python train.py --n_layer=15 --d_model=320 --n_head=5 --n_kv_head=5 --head_dim=64 --d_mlp=1280 --vocab_size=8192 --activation="swiglu" --norm="rmsnorm" --norm_place="pre" --norm_eps=1e-06 --positions="rope" --rope_base=70600.0 --rope_fraction=1.0 --qk_norm=true --attn_scale=0.125 --bias="none" --tie_embeddings=true --parallel_block=false --init="uniform" --init_std_qkv=0.02 --init_std_o=0.00366 --init_std_up=0.02 --init_std_down=0.00366 --optimizer="muon_variant" --lr=0.0114 --lr_mult_down=2.0 --beta1=0.9 --lr_head=0.00801 --warmup_steps=46 --schedule="cos" --final_lr_fraction=0.1 --batch_tokens=[131072, 262144, 524288] --seq_len=512 --doc_mask=true --z_loss=0.0001 --train_tokens=1076000000 --steps=4280 --dataset="wikipedia_en"
MLP neurons of a small language model. Each row is named by its layer, matrix (gate and up: input weights; down: output weights) and neuron, and shows model dimensions 144-239. Each number is 128 + 32 x the weight over its row's rms, rounded and kept within 0 to 255. Numbers have three digits each. A neuron's up and down rows have the sign that makes its largest values positive.
Before each neuron's rows, "fires before" lists the tokens most often just after its 100 highest values on Wikipedia text that the model never trained on.

fires before: " |", " |\n", " of"
L10.gate827:132219185135123136102067124115201109171123120150146121102159106174147086107221136134136116100156172112149193110179112170077178109135101136108142117089102108145127161145120134170143140082126136096100181136080150093059145095138070072037123176099094167152119135094053176156138087173077113112
L10.up827:129130136071105169076120108080128106132140052087084089134095113120142099125176123135145148159125115114125093163137112178156175111108122152090115079141132132185174108140126146165143168117084099093196127099095113126209168106102127143100141116136166167091090084123099129138093082121165142108
L10.down827:133100133122142140074102134082100128180150140122080120146124084087092159092153132152121118159110169113127151099069142120114120193138182154109143135051095115154179162108093127166132154132129132060144163154109103121174161135143121135152109135107128164134113095188148126161136111126145102163

fires before: "0", "1", " ", "3"
L9.gate374:065126165103181100152088207180192147158127127124130184127111088070162149136164122113161131073138126179164132151067098154115122156164132176148089130074140095038148126134115186115122142091113145160143126150135165101098142141143109157177105143152119106168221091098132117112117137050143139104
L9.up374:107152077161161162103153130166090110092089160164154039117158082085137145079154145167162158115109187129107089152192181180105095165137156170095171137114171154043119117113135133100144092149144125109050091171155120129110106105075127176150119135144119140190089123165136102181096109074140111108
L9.down374:137138137109191088141069159126103145138171127130130082240074166119160102099176104140094096118092131132124154163132119102071182104178110116194077171143135094084142151146165104131128113084146139118178123068115170138178175100166095118178129112141092094089098126129127139167120126107093113158

fires before: " ", "1"
L12.gate131:131178123160119146178142137140132102121099122062153135147116168131099074102127179118148142166114088119117127119093113160058123116113124147141103092136109187128167092113145046140123105132140128108129116125115163125137113082102186108131091136131159126148142125171114149138097165123106226079
L12.up131:158140126169093148142155099147099083059075141079153129133165212168044119093139140118119121100152118137072078130170083132126133143086112116177099119172167170160182104084042110110128110148101152057161120134179200144146124139128152175103091086085199127112101104131127162134128169141175188107
L12.down131:094155178132137076130131122147112127132085080102130144163149126113193194114166160136122133190098165144159118119118102123125164133131086121183169186113147197134130174148140111116122106132070165146102086095145118108173116118152122115167092117135113124121073144121138080096079111137109144065

fires before: " |", " /", " and", " of", " Total"
L5.gate987:095130122117106132161121122092130124110138152138109046167135109153157110114167120156095101122104137176123121160226086134113127126151090167113106111128124083082109145097082099172114151118139173206108177158071119124149132099096112201122138161175166081104146113137195185122136066152179133164
L5.up987:077116130141056102075140113148123177158111105111048042116152104198148121117184116139128143116137176126064118167132113167130092135161092105089146064144135107132093153168100168077167139149101110126136110106095156131128098178108080134145119163148188132139102040137029173108127054105121160173
L5.down987:095101101203111160140093186133177101071194092069091129104170023147162134125148138143120106165110104166151146152169147120130157161102102101170165086187197109073120156125164183103128127097180076107155155115167169126097176203128116114163139141130173149123115130146087113157171134138096156092

fires before: " "
L12.gate1001:122141128184096116093144143107093063095136102055172130107168139106116124135104108114098153127162099117094147135143094109064174136129141131161110164130142098152140156118100109088116130134214186108148134156121136097085114130117103149161094137114117125184119101139093108048143128150136172099
L12.up1001:072115160170115090134139095126116120130069145151121093109125105068084112110160104149075122124175094117098162134119164103138065095125103167152124132086100124098163134101128123085078168109128179121114133077174087112135116137090109211139132131140193171131158160145080105071107128095148138109
L12.down1001:087192093084132102151125159135125148136118152093149166144113126107108186069085094144108095106176169175191136121158122169108186176152139168147088111089112127138160106124191118119102103148146114117165130092087159094102130176109142116120133148172101167153150119120159169110077135164068149111

fires before: "1", "2", " ", "9"
L10.gate732:167122078145127111141158065151149093109079125157127118078140149132133145191181087086060141146142160198124093170117094122090165092170150074126102125146147148105161131143085106120140126168145075082122131255145207137151128064189111134118084148158090130136114141146151146074158090126112160069
L10.up732:114080143187112118129117094110148162149124194113111130135107126140164110083127190146174135161129131122192121182122154104128108136154146125117171151084144181139117147122143099163078166131129128137100114063106086117158152144181147145081038119166098181118171078154167105157137103136133131066
L10.down732:124128090154155162118128122137125160144115077080110077159089144076127122115144154154184187130158148171140105167076131143015156166118126143170103185127111164147117149102066130105112136168108165092090102183124230099167118113185123135125108129160084131115143136161131148110096128125091137089

fires before: " ", " —"
L12.gate1054:126167103127128067162096138129062162103143128084140159176135135157166111135132148140120120118099176209151149140094163155153119155145142149124100111187119151150122077074114109173145158150144178128167084123116157088114143023142176173107125131133149111096181119183128099120125149181080163144
L12.up1054:092160089093125159092105126113103147126054198099155139150158098120080141141115123140083111162081145105107130104117100152132119229128135121201084177122109135131127062071113119143148121149095142133091103134110125124128150104150105172135102105140130122148144157116127106148155129162123137123
L12.down1054:149093169118099171103122112144169154099101077067111187119052114098166123078106116107144083089148147155064087142163169140067195125149076097111124076154106152104117141157118138096145162147105068148187092127149091128095074097092085139131165204129100189150153140113102206122087088136096159121

fires before: " ", ":", " mi"
L9.gate997:175148152182163118167118132172087128079183138070181104114130128080143191063142133104098164081092116094150198151146092076105097140126107157149105167124158129090164100091146042119107156132206020101140151148182151186172086128127140112128140120098137112095154173111143109141040140133167108092
L9.up997:155119142093096167095083095123091144059149142113117061140149161123065145074126072126149141166132131081112205098094091142106141090123163155204138094178105149162171068129138159125195151183134134097135094123094112169134147143112111139110064127188138114106127133135166115113133127188122149142
L9.down997:156105107151144115100122132121100160163125095092159171159087145096123133061156101135165184165149113107058130151132146137147173167158117097133162096153141087131193116091140109136135120168077092149164057106130102167157094035098050148182131153161093142094181166145171153144126098086203088145

fires before: " |", "|", " as"
L9.gate254:126152135107124120100134133122098183166099158126163100132107119131123169141106105181118150112129105090114103110167158095165187114168192121137064081125125118180088200145179138150100123132106106148174092126095109139088126115154084108105143073109146129124194156150176132155142138160129099083
L9.up254:144120087113144104113150124114095136160132122131202116157147091143150186117129076123099141126154103127076128113154146093117194116128136115077098085101152174136114145091169218109117136095139129145154139147164129062093122066196067087117093060112119102142131119084151145152118105092117083103
L9.down254:133128095099105065150159117113178139088120114065155133058146155151125120169130166101169159131138125056124130096111133082085148099140178148169161101110145142101115042124089132108113125186110144140141173164113035096116140096088112077080119091114122137106129169091193084151101060145159080097

fires before: " States", " of", " Kingdom", ".S"
L12.gate549:090086133218197152141105172143158111089084161110084129114134161149087127109148106125141081153129103130097159072099143075092125122166131169190107137109152099117140079086165089138124150155162097104106115201100098135141116124127118108124108097088153101147137135163126096124148147135143127167
L12.up549:160123100080147174147108150183122088093103091158121125127156108124181100145205081118163082139116122130115114133146156115076161134087108150123082149081072110116186072084152110116105092122181134096159125146188150180185168141166117126143117121160088127147152115180149135142180133136145107128
L12.down549:080080123184145082162156102141140156145161134158094154081132083107078139166197107173194133135081130179126102115135152145143141106107136162136072120167113145161127125113157088139140133128104126105113082169053120130120127169152107102143141074127149078137143095127139144099120093085129112146

fires before: " |", " —", " |\n"
L2.gate792:114230112172183111079137058104130101178057091130200134088106138130123099088146138152118178086116130175108146125151056104132082093131149146113158106088069066115160122216131127155081075135121120125115148119198147122137096158069113085132086150122082117126123187113168153105111148166135131159
L2.up792:195177120107122174178125114076199093125103125068121116097136103116125126139137104102171143095124136063177085145137149166168139106140113173151099075137114156164127196159134073144145125109150108084155146109135178167172108180120133122150162108206081069135146148113144126138176081132122080184
L2.down792:099156121131161150151049172116158148159118092183095084135145048106139158177101190155114128112129143157152122088136153112079113142178149132156159165138118176108169163147157156097135157117130140121133089179083121106099140142160108198056122113112124158114185164117114143125146047199116063136

fires before: " |", " "
L4.gate644:145074138157130127154132120102112156173131143080124150086099122136155112111182172150181076152092068134125129134117094168130149126133165106132117091041110108077151162099116125164153100145109139141100154153093159126173153157119197119096112110088148078124148130127135177145139193138163134162
L4.up644:084111111081146115132128128109126141109168159176096117081153102128105151116153134179173100152102085135076102155130076132130104166151133144061116150097112132110085127099077148101186144136147092146138135153109090131101108085101170134163142103093128093126092111184101119154122173140175217160
L4.down644:134093147103131095121118109121141103126138102139119153149145095116136136140131155175122132129153148122093105133132099141133068120158116185148170071136109104022155148017128133137189192145158111161138190142137114117130093090123104150124161137097152127115185093151186142169056162161176179116

fires before: " ", " |"
L12.gate666:117119144126109109160131065139126078188106107083172145195125149111092152092144056106120124138124094096126118127095143085171106150092177076104181115117151165096064200155131108116144142111114133099098138125117149138139112070126081138114126128141129178144114204114144098145137169152111146096
L12.up666:089144077112118117179118114190077138146173108084119131079075119136150106154122112146077158173148119127064079113090139161141152161099174093107158099130172167143152111131076166112112107090134140171136111133130138110090146097136071163047079121154154101106157118135106093090098042085130148117
L12.down666:119110108145104090088092171131083152139192143174088152157076109104136151123091166132131122131113162109119171162099122165105156165182169147074137063089183129197115117178168113102148129126133159160130093121156146140093125182071145135142099111195127071121139073133112124135109149139145147183

fires before: "0", "2", "1", "7", "8", "9"
L9.gate82:147112153108128095156107164183177091117117147121075137154154109101132130158153106076137098132163108138113109177133177084151163105144055083136156193154116125170138092127092144194131131098163132146108161100117151072162166143138116141145164037155131141137199185136160172125132147149195138178
L9.up82:089132129100211177155187089136135123171164106103141117136177132123095113107117137165193110120121090143149121090127123103127146154094110137045185130133172149120121085064145131131122155176141140125133090115132139097128087086145075128177136094140098154134167076134158079121151106134175076118
L9.down82:086115119141110159131090160136140147148146170107160139100153061079064097172137060166176160107191130135168112120101152066084094091134101082146132110125182137164104120140122142059128109104162111193125105114189124086173124093144092114166124174190140112134169159157130199123160092155140148129

fires before: " ", ",", "0", "."
L12.gate464:184139086165105152185107166157125165173104133094123187155100132150112113138082112082203119104082153105113128155154117093141155142095158058112117107152103115074144142108188099113093191096098154147141082128156132142156106100129150138099136092111097112103119106110113152073127158140188138115
L12.up464:116130094175053113142141112092173173114075155117082157141119094093068080137146078104187135078127138212152137099158123129112120159060108124112091043124150113090103140090122153130114129112136116079135123141169157157131139152091146212072102171141106164051144121085165154136164144117083165152
L12.down464:108154162125182083206197168168151110158096107090092155092137166115115151150088119146107068125105156161092142105112129091107157090089146130123157145122181091176172150062186058077161199139108158160102139159092149162137083121158125070092198147161096151210113075143144103103115115151166150131

fires before: " |", " |\n", ",", " (", "\n", ";"
L9.gate1210:120123138076092154121137100126147098119113133140142119087118148064102164101123104150132135150157122123095178143141161115111068154118113169124137045122086112191133160147102109135131139118153094125096137131143122199133095124178136130117117119114144148150099142141155116136150126219172198110
L9.up1210:104126152114143144139112104130134105136095155143084115116097091040105114089126082165106086158158090096125100174189163089136082136094134116076153000178056118154052121136082112095146150130161078127145116155145102126155067170083181118125111159140140161169113137167140170187120131113138134110
L9.down1210:080146089209142134085115126113130153128102098089093099182112071155157053097093115135133101082125126097161152064169051135156133136152157085131130163171119105070112151120124116077121110117098101140099128177140118116111109130120153136146145161167149085137070137069082061061076162080159132116

fires before: " to", ",", " until", " "
L9.gate928:117148122101143079180121108134075192156075152126126201134144062148159108140200103127120147088120128113130146104127145103122090104116120189196079095119110118132098229128120119098142120099088181122122098083130144109134133184100072161114154068131103042091132104148068124096117112117078159065
L9.up928:137118154129153170099111151140169139149075160107133172133080122148139123125174170059107104101070129164153123186148191094100146105070100149148072145143101096122114121139154131156149131128114089109123131093143122111118083140071074220128163032149134170112162195113107157125098100167124142167
L9.down928:133136189133072169086134123095090100179144095136148190135137115067166218150188132112163187202106107071173104114141056100140101097136147125117143155091072139147127167129210139164142161168099151086186143099169100069158110134174103171103110124123104086129116093147118125112079068153154068185

fires before: " "
L12.gate498:121168094149098207166091197111104101193125135136109147091156113108119157070106037130117090141093100125173101101164133129134190138154091111105137118122185170121079129155092139082141144116159179146163059129122156106130128085078143118147128137140130146141151120079150103122147132104133147155
L12.up498:136211111140168125155074124071063129180133078159069096150135127109157129085141119151144094119140072118123104123099191064089105152177077127139097148144165140157096147138120111102094147172152142140121117131122162156135114115129144135115059156133166130150154081125128118083090101101147101120
L12.down498:115117210055135135162167106150086147098155118120102133084080142095127166121147158153120127178154158108091183074167167151150169179071117091120133118062116120193140106170160132111157070131119145141145112110155108123068134125170078143117129182079149160120073128143136105184019144164137141130

fires before: " ", "2"
L12.gate49:059143135146072112129050136157130149086121139072173169112153176132153155114078111082155137175089125124116206138187091147108060172142150132128177148145159184115098190126095181112131123102141160110147146153133102154087115112068136151126142120124191157125135085151132113073119167149109156158
L12.up49:122160069130140137086094093113175172140106131032132182154121172127149126147147154165178128180106137113095145177130077146118135157086112096111103190145101221120087075186099142135132145137157152226140177108120159176166089128097152169135128092168165136126094104134127102137153109147094110071
L12.down49:142167098150149138150066144167066158135120127127130172144112124100106187163111125147057080154143177105178108135121157130151084169153098128137150070129154058150138098090176156207159079127121132100119096141102106170150169109108074107088125143103160056152101154127143074153138141150106084091

fires before: "3", "2", "4"
L10.gate1203:124156181170169149090109134135145120147145142115098132099078144129138182154149159068129118164061143113116164128118104156100212057175114152077102119107128148170165163140059142082088071113133107117131138117174178166120133120175114131082064061112162132156130112084124131086157143167135081108
L10.up1203:181058135141118104109079108133103150161128149148117125142092112059096125141179174109065124160130138067106144115100094074138185110040130142117140105143123112155084194121164117147066158146094096078135112143091108087077134078129132100161125145142122163115134157146099107106151115102100149154
L10.down1203:125095186146099152123119139114118176131127090154129185185140123120121102131139164082102144145100233093115129101107139171123142181114077146156129189119166095095117043158149129141131118119158154152142111094162169166040117113153137110137150123117155111150091129146093150142158104140108132169

fires before: "|", "===", "-", "=="
L4.gate392:129179128151104119122077106145153137111137145118139176130147046114109134161155126152121104113162139137139181116137169123008218095138109070110184080069155110111146125093095138134119147097154175124092168130128174116148198147162154146078123133070172138177117142124160143136150100185159121111
L4.up392:154125142075088086114189113165180092158123157152151137126094099094070094158120113117107096168151119130126152133145144104112198161124139117067140142102102105142096128101094112108129150137118186143131103173059192182129129128112173157135102238097150097160128106102104193109147143140185144144
L4.down392:114152143081121075155112115148125161134130133169149079129109136110097087110099176090167104127087135143103145148089112132080173146131127138105139157134128107127140126116090097119096093156156144187089184194112108129148146156113058123091119173150113110107115120123134137161044077165154170157

fires before: " |", ".", ":", ";", "–"
L9.gate710:144111090106153085174093156160150088125138087100162169085099119127125129174157146112143094106112091129072096164100168097188116114147121106088094119107037130147103163071080154117157107161097044094123143157136152136056147122133126136100120109110151181135173150114145095116119107139098124093
L9.up710:062088106099104126141124121177078151067115129125135137142132108118089084107110110117153134154175110129159081115176109084144078111090156171150133095071086141213135184143097119095083145135155152088157158116092105108139148164167164138163110161096118132106103162155124151147152114073173138176
L9.down710:178130080146129111063099175103161112158213110136195184089107094111166092149125177137147149102073141101050109131157140015112071081144187169114099169117141142124074103126126096159107089105146084085161134116143093151132069046100135095127127119156132141088136204040098103147127121147086114170

fires before: " |", " \"", ").", " ="
L12.gate208:127209080145133144099197169134141146104142085136138131073100144129129108161092121058096093073201072141113112105130175114178168123117068152143124150167155124080089111102092165149114094141149143080072103134130141084129148155171149097130191076084147110093146173091114117106158103130112117126
L12.up208:112096177169106177159173117181123158121092115155122145128123120104081147143154116147123109118131084140077128088123130127113134069138133217154120097135097124141108102119089140121178117133145100132150078182107110139180193110178184098090134144127105128110144098201176103114114108123097094133
L12.down208:069162178112141120133128164116120153115172139138107151153182179107164077062128123134148075108138180095119088148104150057065083125174087136140171096059151092112080123105103065171109095094166119079102186110117120167156085151119132146110143137155138118217183164090104086124162134143143166112

fires before: "0", "5", "8", "6", "3", "9"
L5.gate10:124129113114219161115128127148160109084116118100160125215127151112137138080124105200170137123171115178161098166137095089104090119102041164091138137164119146111125124141072148196102121138142132067153124108149150083166088137165167115153083091124117110141113209108150164133112120133159166202
L5.up10:125051123146106195143152078136127175168174110118109138151111149103070189108140148115115134090061155141128157119124188113121147127075114177105128108162155127130113146141071111125138107133081121147195117058129149116168139112138138113148088115132189115148084136113117142111146159102150124134
L5.down10:161169087103121096163149171142162079138138125126103112076144181119143184120146094158146132126100171118139113164170125158163149108102070116160096155146074190070094132131129136105156085098078092164093076140153117170152144182101127144140152136126075126108148094104160126190123146127142140156

fires before: " "
L12.gate55:158176135141153127158147096107106194077081124084089164114170104097145118135146135133171082084127152087117130097079116066085160129081089117150107107147139143178140142047107108143178157117158179125122137151186166110141069116154155202128123111123111124122135106108155137087185124178144154087
L12.up55:155166141101145108094134124113106085078070163064143173147061146124102084112156135155086136121141195086157088161149157166121128154078168179128084109082114179133141162144180100185107070109132107093136097173131184118083089090121191149147102178133125143118127121150094178095182150129054163102
L12.down55:110162137100154124091108166089084113179094121122153120114099137145152082183152113141121136101101143082149098076077141095106109157197164133131144115206092138091151166107157103091127161155093129087131088170126029099157080096104081155132133123122123110114115114102131148161107160094201088109

fires before: "'s", " of", ",", "."
L10.gate264:157184124158125133088066164169066137096100158117085108071104087129131142133094127143106164084151170146117141058100103070147065159168094104164086172163176128123169169139089074187215118136132144150134146128093080128141144149107109110134195129105141125132100159071130173126095093149143148113
L10.up264:159158118136088181132138112126152162108133129144121139146155093161141165137186140058127076161110129124107110130149183135134105125089048101133117077134180101166139083076123089098175061128130093112153142166127147231148151116164110130162117079178132140195175107181166100145117094202107106186
L10.down264:137106092141119118091114148147071168158104193137076109081146076139062147152096114125118110150181143139165164129112114064166079141149110065161153153147146109123185171081069138168144155103105142137096123106148122116159118141120154100188090170153167134168087157045088176114127139107105159090

fires before: " on", " in", " at", " to", " of"
L9.gate225:097150111198103142149115180181161078161103099168115116148096091117161130197118143090123098141057163157150145186103126168097161189081135148134120158148108202154121146121131161151145114140113142126144089129135135116151182142140110126104169097188140089145124198144077109133140198138135111124
L9.up225:111183171104134116108058116108106079123080066122111104168197097157159102183115162151134101088117197093130174156116163160098171129141166119083140066163114123119158148124190125155167079103111131143142159138141152131066118169076093090164117102164131100102129131137079201132132120166108135111
L9.down225:050165120111155114067079130119114130133159151158137154099150103132202187162134129120103098112062144133156112118086089157066190127179096097128096094119121166128132190104154135066165077181093151179128123111152061135152086153120106068152102161112137163123109144132112084121121156187104158190

fires before: "-", " ", "|", "===", "=="
L9.gate364:105148149117154174206141102139103137168139105123192108136118073168089166110143076139167121101149146110159147145135169172116078165126141111157175078094140134179099139131104130180134159184132135139126085120053147080142150148103104136089129069089166159080166149099108097168121114123082128077
L9.up364:131163058134129099115164083161133121164167101084204112115146155109077112090104139108164154112116132127123132127121168169101155132088155062138099090133128135193091136158113179137115124127083164132060180100068122167184130142077152200139059171129130161177102142096087125169151064083162135066
L9.down364:130144155119139192111165132124142140148161126084144112119130110132165065088187156146103091135105168082169170130088034120132134177128173147107176145164083104088156082149055140110121154081054073190135145173076112094111117155093143153071076158142146122126145148065111117126150143115084190165

fires before: " |", ":", " |\n", " =", " feature"
L10.gate488:168114093118135079112101126112124116155137089128130165129156143146125165076153119112092140102149119113042136083139155130172102155134186134085091128176079098065127162116144190147154146085111122106086115172152127116090156186159128122109170180188122031096101110168158131122123157135128095118
L10.up488:091168106147120129167116137130095137165109162131137169092135075138132156152126127093107067102068182140103148080105179098184140159121098136164090113169112136131200166077102116119191133093126116111121116138141157110169130122122136107111155142179132108093103084144097131106162127102154188108
L10.down488:100132080173106102115098159099099144140189065180121150139139067119124158129189149119111106187153181112153152085129080154075142103074154103042129135094142164096164171176079129143173153158180160156122082125092117170134146123176126163095152124121147057163172176116102101154098169166100107078

fires before: " "
L9.gate245:115171111212151168136151102110134125129059154116156165123066120116120158105136132159147165145109123110035151140099145095134121130175126161110100133084118084155104100103094117139140157170182172089195099142167079132054121144091126154079108098179151108142108118214127128100118126112131131119
L9.up245:111134189076128151132137147149101125142125104207167207126106126068071126094135152134193156175147117138167138119154101116094113104106103143224155165129139132144101130177098134071131134186159151174199126102152067166105120122131104153114092061146157163176127137123152108124114129145140136120
L9.down245:097176091147152141154112120086078109112091157127149078153095218118100130155151110143146178150140153122050123137134086138158155150135100096141124148117146111169180065079174029094145117172167135133113124157165125144095116095140128160122110107145161138106149128136130162101113090071112121114

fires before: " by", " in", " to", " for", " on", " as"
L9.gate489:115135116146140128092106109163159134119169160194110106076144154193203164169102076151124106081140105121138104148111092087106129121107118113163175083110103141151155105154170160135083126181104093106169134133114096151177142150160138136140091117146101067107098151123089132111163108151168124115
L9.up489:138140105103197167129118133181163102148142096082065165137146151174155133162124148159164175098066045091151108125112084121190138105104117126145137117179106118153068087184200203113102062106160115141119190176171116121142107159148111119147151125163214155106128099156126140101168159111077124093
L9.down489:111105091176111111088171128111141136119155104123139210074125100123149153137080028096080106099106098139134123131102076089206170129150113104123133133116221086141111141100126111054122079101090154103125135151090143116176150166100195190141127129132094119108106144080204132132127102095120140138

fires before: "|", "4", "3"
L12.gate710:086139112173135182108117101124103150072109081191132152129159152076163148127057182109142121151115186127182126114130108159140145177125106125094121145142135124188133161134125096159122166055095172100089110153160153134111177098116105088130141158141056057095099163088122102168148141111142117151
L12.up710:106079115187174179084159186137111135125168087165163214168128156097084068102157129136118086109167143157129162144109108124073154076127130125177139161109201082101103169137113177140109105124111110093134081095113079131135076146195155065122193184133141133144120137122056076061124106138061180139
L12.down710:149103150164134135138183133133105128146102213051177116134186144192167110158103159124183166112134069064092114155155171179132088130112152112122114136128044127097119122124139097132143123123123134138122116172117153092088161086133114144129083086107132122144118101163166158163116077138092093134

fires before: " "
L9.gate1176:126094144139155061133041167111088179066143152139098142115152097095079120079125139170065081137118164111105107110083133143119144127159125114198175153196150116117159097089123124157105145094133105169131147147129118122147114123169176106118123133142153098099196176152100159171106149194128097066
L9.up1176:138118082129173121173093146122119095144103163049132144154106104079062147095159145149095129129088124111084164142134121122173102115148133069167088115196183157167122152112176141082144119098098127167130174149118152137171158136119140110169085144152097084139145138136164065079167109133130182135
L9.down1176:177140159124085088151058111142119132110092156084077168175095145107178115113083154153144080161112142143121103142127104105105111134144144098150152117110097170181109135137161142151128115132088164196160134160078168174154161160108135122149139222146168107121120154087105125127127153145151178144

fires before: " -", ":", " Al", " Lin", " Fer", " A"
L5.gate1091:101199068198149079101158113105141052116152092126115136104097110203092102129113173138150179146092161127117130113148162131152142077150138178056132134168117094182180097132119170131118181183179145115153102109114114139166089148151119129096155112149098086103088111181117122097122170171096111154
L5.up1091:111144122114161080151144177133145073161141152052130184144192145159121188155053068114145152146134125149133067100165086123138165068127147173167130121119157100136160141146095158110125082176133108077135128107136202059161102145148142128143131124129122164137104131126153096091088139113147117131
L5.down1091:097139079130140127068108091072094094165142116125159165110126115148090099138142116165151148163062166144084115134165193179131134094181168126125115104115110100110120169118128143164179172156136153117123132120166111177134057149124124129134150099155144128149091143108100118149171141168168184096

fires before: "2", "3", "1", "0"
L12.gate195:170127123123115098065136154128086159087155150158141133121169101119095085162172145116139098108103072121163101180160144065143121119068130205101174123121119127163164144201112141145118157172152169136151152085180114178125108105094097132174103121173123141152130154076175127151181105138167103183
L12.up195:093084095092149119146085135110107162121190123059158165088187149192097121126149146093144090121113162088114121098117124126147095146103119125086153156136132134120147147169162141199131144127128095166117200118166156159112090083079186135144093119124140136111132144072151180098139093116107096131
L12.down195:138120129142130123148185138133114120099112101174144186101113171123158145136085146120136196130119098123066188141085144107096109163145101152176130141152132129136143148135185115132180129143135052070127112121058159137197124097164108138177153191141148123047121082135137127163140144146157091133

fires before: " |", ".", "0", ";", " |\n", "6"
L5.gate656:142174135115160132189183096130161162126149116095175175098100163178114131185110159141100199103117096134104088111131147156120082134148079121110158084149150088114091073136071129128128102162103142168134141150132068111065147197106131123117099081094129174165144145171155129084140178109087146152
L5.up656:133125213091150151192194106089152111106093119109119132071095124130134089136106167094110134148153206100102163098144114147156136162152164101130093094173094174114155098099126164168121150169125140086147111148132115153150160156125095148103090121198124163162180153145158135104100155100175081129
L5.down656:127098129116162115084147099109116110178155149181095146084138188166149137077104165161093096124147096103075102121178157121119126141157119048180101178120046144062135082155179105160117136096157132157127137174114100141125125161153176178149146122160132122067142130110141069161187125100111104136

fires before: " ", " |", " -", ":"
L5.gate347:103054103201114122158137144048160144142135159082152099172164136112152172058210116122098097140195065154111112173103107143121104147170144132149105151160126137142150086114152147122144107149138140112131119160114184100074170158098105131074082216066129149106166137143168146142151112114146139122
L5.up347:117104114181110134139107118109141121083079140106104100123071132157171115027212161150140140129142087079148120173146190098087066113123117106137125106172118166141120084126098110162136119138111124091143093100174142102145111187092143175116088202147139143166150170127172145149153142103152127158
L5.down347:162087131133137146148105102163056116093130109156163136173057131052190063098148215142114056086080118080145206112145107063099159129074150146105068130094167180134101110065097108099147180154139124075144094073132128098166085113071102099077072101105166146123163133105137108135131106171176184123

fires before: "0", "9", "ography", " Festival", " life"
L9.gate744:107170086155224149137070162073135134122131107109088095106125167115170128152110095079129121084217175080126156161098122205104153151111129138069141102113079110105119154097160126132118125153124139129151056055133140126134085187098149093129075112204129120067141130119170150115097095115132148135
L9.up744:102057097196178134099076105179160127118171092088149145068112150088096153176150106088074145102172126130162110153158129059147142159128113101110102112105145092124156104134152102183195090147137167125077174145147142134129097060113111092131093192198165175168089107110073103123146078067157137100
L9.down744:132131096157094122100116101168132162144174097133115126062162173125163140143137157123134153105156153138094153126184131159126131138141116105172082112095122108197159168121078049149187147110172150127037158143179120087085131100163091081147170207107105135144116179094100138132118104066160150135

fires before: " ", "ust"
L5.gate1093:137192120193141092132066125080127155193192142066119198135171114129152127144094134125127169132151080169117125097133071108132082169166117144115171138154133123163118132159134054085131064193130153150121150087110146115157091108097152123161099161108142094101090091083124131155186144152168146133
L5.up1093:118107171136151125157118142129138178173102136103105061076224127077110113148091148136214086126179113120080131145129125159117139111104128165134173156140193166063202211119170097151117116134125155142153144069123146096145158134109153176176154158135137121090068098162103188130121154159121209107
L5.down1093:174097132169186156141121148092153146139109155123117212134144140065196125108149097134164084177129146112146117150112064147185163156084138143130182105137168142060122132176138125104143155145137101145135035137150113124165194119120114153103129174111140180120076144078137133144185129114117166149

fires before: " |", "1", "2", ".", " "
L10.gate904:149178131164136122096105103152113124111138172091135126134140153079079164140117178176096108130105129149123124152100143138066056102085122103147121125077143055069111201096096098108145141109102119140160144127078145166141174149126159131104121097118121115098149160143074174120159117120115190112
L10.up904:116129083194148056057172136112144062083105115162079086102115122172143107122124148123083134175135114079130154133109161138096141177173203243086149106106170100130099155138178101138129110102166083159090184099092097128085146101111108129136114150191089144110102137130126095118110099198214131169
L10.down904:097151205156185104113163183180071122155110063114148117134113162104142133131106077123135129127107061138058141117151136132088094116181178102160154061137172126135145101131105109155133125144131157116132166113129173119124123175157126067076140064140096095106123143095167173153053150108126141137